MLP neurons of a small language model. Each row is named by its layer, matrix (up: input weights; down: output weights) and neuron, and shows model dimensions 128-255. Each number is 128 + 24 x the weight over its row's rms, rounded and kept within 0 to 255. Numbers have three digits each.
A block is one neuron, or neurons of one layer that tend to fire together. Before each block is what it responds to, as a language model described it from the Wikipedia text at the highest values.

Before-number tokens, word prefixes
L8.up6:150115100091123136139130137131087196143107172091111090129115132171152107123117128148103143133160115159118136149135176121111130127127120119139156127149166166134128126146150144124125114109109146143132162112124119129139139159126081129150134183120101114111127113118132078130115107151104089094102127182114151118147152125096107102135144127125151101105086142127099126154139130157118130139088
L8.down6:137139082160138111144135117143157109151142136149084155103119139110111120144138132113135127142106155146111123127117149166121144105127153120124145160111165102119149125111146109138169112151111104067145087134108109127117145095118165171112128112132154129122111123177131131088146107089106138133138130079143107117100120122142115134148188113073116156158112120121166111163170106113083159133119
L8.up324:127122105188134115087140108142116108169129148144108114095125116101187144090111135107149145118129104127138115148089182145091138112156122142115121145169171148133136138144151136160131128104147105101162152163191071091100102142112131099136103162140141167137125143123098063057132088142112121104122121136137100123141162127101100147094108148142134131139151114150122138177155125180145152154150
L8.down324:110201160156135091176104134154140140136126138115129117105140139109137120113117128169164093148097131138105162148108133123097146110100135137163125109145158131148161159151109140158096130114140116146165129135131072147149096126097122144132147138099116127134151215160083127112095091122127119138125100161119087135153107134141083117111141078137104145113110101106151149129128167114124181114186
L8.up437:137138137107163096132146141122126139112137139094094079133151144085078158124080098122171086102134163166123133161144131123082144114147132117110134104109153126098164139188135085155125092152153137125127163124149108136093142112137107136113131136078155124162109152148123121097138128115131148148130148104119135163102129165120095153134126100120138142113106147055136095153128106150116131117151
L8.down437:130109139118150147140135145162137119119133138136117117133107115138107117177153100118126133175104123137157142112087117134138083133135096159125145120160112139051168096113118106151121119094155121109156131131148140185169131095131127104149089148131098087099135127157109117114123108108085146158174134146132109164171067132098181168139160138080116107141138103108115160143151127100153164108117
L8.up1305:103154101120166116132109126132094109125134137147154115144156122144120077122118174099098158097172105139131166132141148083161145141128152133151128099137141111129124130120162097092133129154148104110149087134159127156149157157110075146155085110120146096136061101111117106100122165105105117129126153129124089121141157166149103138090143093125159082138107093167134158149160188119061161100120
L8.down1305:138134153116108110120104120135159082127098094119116111091111155113103135069143126124112164106106103150126102110106184112127110082161136104182140157147128143149100133095152147166126118149110136147161120112135163167133115109161095133133102131118127139130087160161100120098119101152150121192130117146200119167108175158153144134140096180149138163129103123175165128140128109133121114148113

Table separator dashes
L2.up564:127127098130173118144131126109122137117103129117144120136125123146116165120126083145159147113121123121127110148148143149164123134078154128153131114124131143129152133102145134147123093153158157165143129107174115194138161122130151132090115124102124125134100113132136168119144107097100115131108099120122123132127124163118151158136129093103126135156099148127120068150145054095148123137109
L2.down564:120101146123078158105142162139137102154128106088092138134163143129142096131120185138107139160114134102113153136128125124102103119175123144131119170159133153127158133115118143156121160067111127060099154160131094127143085138129120141129114130146129148142119141124137111111144146120131159097173149140126144106128120090111126111134133144176123139111127113144113191105106140159104148125124
L2.up770:145052122138111129130135128191125133133150142111147110125155134149124123142103150145152128149123171159104119135119124155174102117086136104162111100128097144148159083078123131113148128135133127146144151110147176122123103127138139128115150155139130111106114134159092096134111112130127108163139122143114108092107109145073108119151149153144139127102108120109134117089142105112098089145106
L2.down770:119172118138160141122121125091114121141086078098110113127084149138160131119142109142111142098150095129151151142116121116104129133163104138088149138136131122115099152174142147132108125161140109100074111108116113170126135113109148120148111129131129154167151124118120158126139123116130130102124138147149115168124141104148173102101105112119114121127138128115125131182139126154158130109106
L2.up1195:129121114114137100098098133163102177100143115152125133087181086140108146131126102146119097104124088153094154107119126083093155090096167131088132145127050134161140187166134147144125122143120108093083110127120136177122114107130136106092115137101124103112104106112144167135124160124100091124104104121125106111140140144103121112138090187143137130098147152148098140072158089133102136139107
L2.down1195:146107151123108128133160117127139094162155134103139141154080120135120110144119107158136166169144179118166105161095139148183078166147065112138137119133181123114119096090101115123144124089141147145166129148156111066159164157117140149153136138149129113172131125131119098142146094149110148149146139130135119143123117145145133167145130102091104128163131124109172111171107114155153128174155
L2.up1234:116115140143117134137124126136126123149104120118120156113121119154140155114131133121135149130096125097153114101088108116126130134145146083158136152149130163157140128127135128068077167131086113096131118161185128145074152130164081136153142133112175155125158111127125088084098117096099139125161105124101096125098116175147108094134090125121107114109119128134101128144074120158159108091109
L2.down1234:150118149104136101157093130099127175155180081121138113134110127095102099160127105135148125141130140149092149147155151150152134120127120161107123136121134107106121123143119151190163107134152143154129121123080131115159093102118116098112102114145074126126079109126125149103107104160141099152150142144112143114142094089129145141110166147134138117191141117160156152091143138124110124136116

Non-English name word-pieces
L7.up42:124163157127087112116149129139113105162132128129130134145112124126100082108140138135126129121110145111129134140118140111124145117120140139165150143151128126104145124147137144092134154107110146118162111156077098112164093136155114176154099176137138093109122102105125121130137159084096137132104137137123110143149138122149162078083149108090138154177133140116123117146118172147119108098122
L7.down42:128147110096085150144128142143104091141100110156150152117119099123096116134094152141146115136144111085133147109102135129154117108161102076146147125129097104085100133122145141109144078134102104158129176101146109125168111178137160161157124169132168076094143133088115146113150137120141120115139120123115154124118116144125106089128136100142121109170104134121147098139126157165115186153097

Markdown table separator dashes
L8.up256:175098122111066134127155125120133154185134089134114071189167151136121139123096125102110126129127140156115168141112119145131118116156106154107144113095126085110111097107148136122120158109131125137146142138129090110123124137104105159135164111120104154150141120102127102111133140107085116125121204138162107091122086141120146148136128124119088097172108143123134168156141083130161129117109
L8.down256:072117136134150121121117153124126093080176189100105161149137134070126098159149140128055141147145134108151136110102097154087152114132117126121136097108148176134115089113110136137125093135120116174110151174100159119117144142142172160126137125121141128129140120117127101137093081146148107105145077107122125155085143115109092145153139118116119097110142133174120106130084143103070123111151
L8.up1202:159076077119110090128107081154170143108178111115128114078086166129129127117104139147118180131149113135111114144130128121089099136181098141125097135125108158128144076102093129084135158098163130115164141106107139073174136144111124142112153166127140121132123077126103117127138133118145101124154186163126149163102109148112117130106146132085125107131138135090155153126127156151133170109080
L8.down1202:131164133104125154103120143106159067096129143147082173150166168136097129134133116087118090134133140144153135129133124139184143125151132108176181152127115119124130108116132130140124089141142098149105100128068128118137162102128124127110144093114110110178111177109128152111125190142134152131153155124170095136117101143088143111089091107141122134179158159153120109176133116110100152172151
L8.up1447:156137132081134113162140106106155150146097152111105119116106116142164064157089127175193113123131124109116155079173143122168120151131144128085120126117068131162165128126150137107141100091161161127120122158120140127119122136179095199133155143144145137116087088166119126108084147129141131137107152091107131175114135177102127116151136100138115112128114128123157098162170128173123100136105
L8.down1447:090167158147130152136148124112106147086150126154108141106085167141118123123115169119121135128127100072127129133146125145109143148159142125066151130151081148136148115099134128160131174081124133100129109117132159156132178120136183103119099064142122126104123125135161145101107105117128133117168167160146131130092155122155137103159113125123146111080131110138123172164141145148122138110124
L8.up1451:138122119166153145150106120128127156136153126105107111138118156122163125100117151156129129140160109103104117140145090111104141094141110140142144106146110141140126112118105143140074102130149137161110132123141152126164106142100075172142147093156155123114189110134130144150085087125089144144138151153145135143142172109109130126164108165097118131143083126137172137163141119113115116134157
L8.down1451:161132152123081151101135134062096108096122145112141169102159161139146088133141120093075137168132154130107121088084115097112105139122170107131123114130121158132134127122130099114135122093119101119089131103119114154115181122100121082134124144115126126118102117104163145145147136103133112122103129124147165120112141125102128113181152121137120126139158114141071197139145139144099094118126

Table cell separators after numbers
L2.up458:073103088164080168094139140143102154115117132183105101139121127118108125150134141081131103107167136088173142147148149098146127150130136153133185116123138119151145168153117124102129163155108106118134164138112142120119105116144101139149116099166138142135135098097125111141139058129123132142119141128116127152141133122100101134157141110134130122149130158140137111140128124090137159112149
L2.down458:195156191111146083115125107097159095116122131085122107105121121130173161094138130160119123095125153151119140114135099125122161111139135099168124127090115154111106095105161130153118089108109141111101097121112134170127138144108143088108121169110138121129127150157131142107115136119152146125151161131166107124076138124138136123093136157121117135114098122142129139130165105130135109140100
L2.up600:124122100144148139123096126122139154145108133156157136128146125122124120116108149133107135148166160079150156125148117084162123127101163154141153151147135128155157126106131167131106146187114148121149083123164131125119127144072148174131124120123095050083121101147144091144156160155109156132112131145163103140142149122107103106136163142131086173120098086142113163163137129112168127107097
L2.down600:091151156113132140108172130129077127137162110107114137154104140143125165170141132113138125117103084187131107139120127163092131130158089098090093127078109144087111105167117077155162120097128099135085184149078080152134131094189087098114116128169160176141150156093093160117114099110165111133117143104112164118130118127132179161124111125128153095114151131115117097086124135137139139181141
L2.up959:120117101090114137120141096153118144093124128121120128150111163149120167064150136158125149124126151146130067124161095120158131099148120112146123078130119137138127144157136135158118142129132140103132105110135145074148126129088123170101152149150138133126130132104116099121167120159141178138114132159147098155109125162093091120149148119134104127128125062116148148120106136116132141080108
L2.down959:129195128140128150090158144111116117162165150126145152126136144082125120183107118109134127093154108115124131117117110124129158126134129088153122126131153114144147164107115060151146149111127117117136174113130088161098118086143155097134132115112122177131127188121130107115128131106134094143111112140073118160100141115154127146098144134107130127136133150114128106138160084124134110158101
L2.up1534:128084152115118188106128090145165172153125092153161136105129128104109146203128128078134141125161097150091149123147109089139193099155127130159149067120088115122164130145140124138137145143126144150123116107132071154108130112137175136124101117137144107177122120171151110124130103103139113157161162121174140128146116122110110121090130121139113110094153144123112132116106123140124119142118
L2.down1534:133162105158117079153124143092101086104126154100104142176135134159170129069127120170132140137115133071163137152157130182118113137095137145135127150138151117137112088119103127103101137101113100103142119167115161088129124132115112148134168121115142169074148136075090115138147127145119147116112078130128127134096155141158145121142126165145147150164106120128154139105135129091090132082128

Romance-language word pieces
L8.up512:129108143106160078084155134095132120112096152130110103079103160143193112163120149109134152116128097116114111163125131098177092119175119109113110174162092110103143099128162128118114118127143097154166138125143118124151103117120099167141121155141133109126164118114116104100137086114117130145100118123133077118141134143114127115131108107123172126202136078121167128143123188162095117130131
L8.down512:106111142128122090108097136118111152114193130117112106155096104133115121156125168133146092098148149142130193100133100128163067140128128128096142138114124084120118138153118103160129106106146141146082145120107122106134129148120119168118135122135133144133117150107113135154115134127128122166123153114150132128151139147118098089131102121140177124108080099113160117124134178121146140132163
L8.up711:161107150098094126094115137144178116128129103105110145116142107136117158150134124097099096161136131125098120126105130163112142094133117139120119156119059116147154146112117110105114118092167146142158161119134136082114122145150089186176147120117151100125115135111105107159139129116167096148162100113117123138162144102122165113135145090134123080163138132104154168143089105129133105135117
L8.down711:102148111149172110122103134125105114155106154129115106151120123141129155152134160163142135116112117127192154157177144116139149116138102154134091165145153128121144098126165156155116145134145158084144117113103121150120113143156149109167149148162084088121127126195140104142116142103128134168146147163161117111097098119127124150110143115126126122155140112163117127123102122128158090145105
L8.up1104:140189125124099108136094120162139111135138114119142135102073119117158123137154120109120111136125107121150127115127118096132132111119146128128127129121105108105123135159129154107125145158101143103109128158138151101129090111125137132124077154154129087151139088101076136121160108150129141093095122129098171099129082133148128107114162109102137151182127127160166144131131132184111122128094
L8.down1104:103166135128153116130123110120146113177072156154184114156147141150122100118102126124108131121161128104175121125127112089181099132142094100132130135102143085111118124139094121147132093123101119150106131148128141134113087136114078173141153172116128092104159140136118112121115143157081111081103128125151124127143087144121184113117105136110111104189135099145120119179130150151099125113139
L8.up1335:152114133143122143164139121142105111175097117074129106144096109132136088119138123138172112097151112103156101142125108133119143121099095141147103102126139136128098161144136112139161114115128180146127122123091117122103126110078108146134158169145157120145102153131173145144111148138117124131072098124146087116115129131162149112152087117138149081152164171135147112119105093093120115133141
L8.down1335:103163136105066156096154101155161100115146093179112113164179136139100103180130204127172143098168129128174162109104141104112145140121150130139129122143122131162189106099097098147115114119119134116136099143115124155108143131132132114129126124118120140141150153150127109129128161139098086142146134119117116149136080112124149121096099094099099120149105126099105119117121153147125164105136

Mid-number separators in tables
L7.up1439:143171135158155138106149111139090135147165124124083161105113106097130122137138142126138149167140105113111113124074133167123133104136160136110120094140111117119159117150114167182117116180155144091133136156093130119117177116102110165132122141110151166180135105137104137119069172145103112113108152109122160134117156128098105157107159132130149110156102113148124126148141135105149108129130
L7.down1439:147157152109199147121089106109131155120129125148124127114111155123092110115162114087130142129121141151152119161103148116116159117116108120090151180177135155102132118109131095117113146149098126144089192138120090115145111102125125145132148149124140101116095137137043149149103124152133149177200152133092151117126110165146120123151121104130175106107119132167149086134125135138124163158123

Wiki markup delimiters
L7.up1007:154147086116106138139103129134090174133141126139128124181141106117096184167095104099152104133129125146143117144129083128119118102119103130139149129140143133131120142119142147141140125147093165088083122091112122149162128140143143106175128116094100120115109129157101108158090136126200111088096110141112131142146113137108102139156128126130109131148103106179100132140130116143134133129118
L7.down1007:126144148082125109089072169077119159105140155109099103064146195140107150160148096112122109127136093102194143119138138078115113115150110154117132136142157131113132150100143144155162152126110099116142088131154131136116154127140124123171171103112114122132151189145116102138137181110128098136128106124125113086090128127103148106078123141098127123179096080124125127103129165102079136124125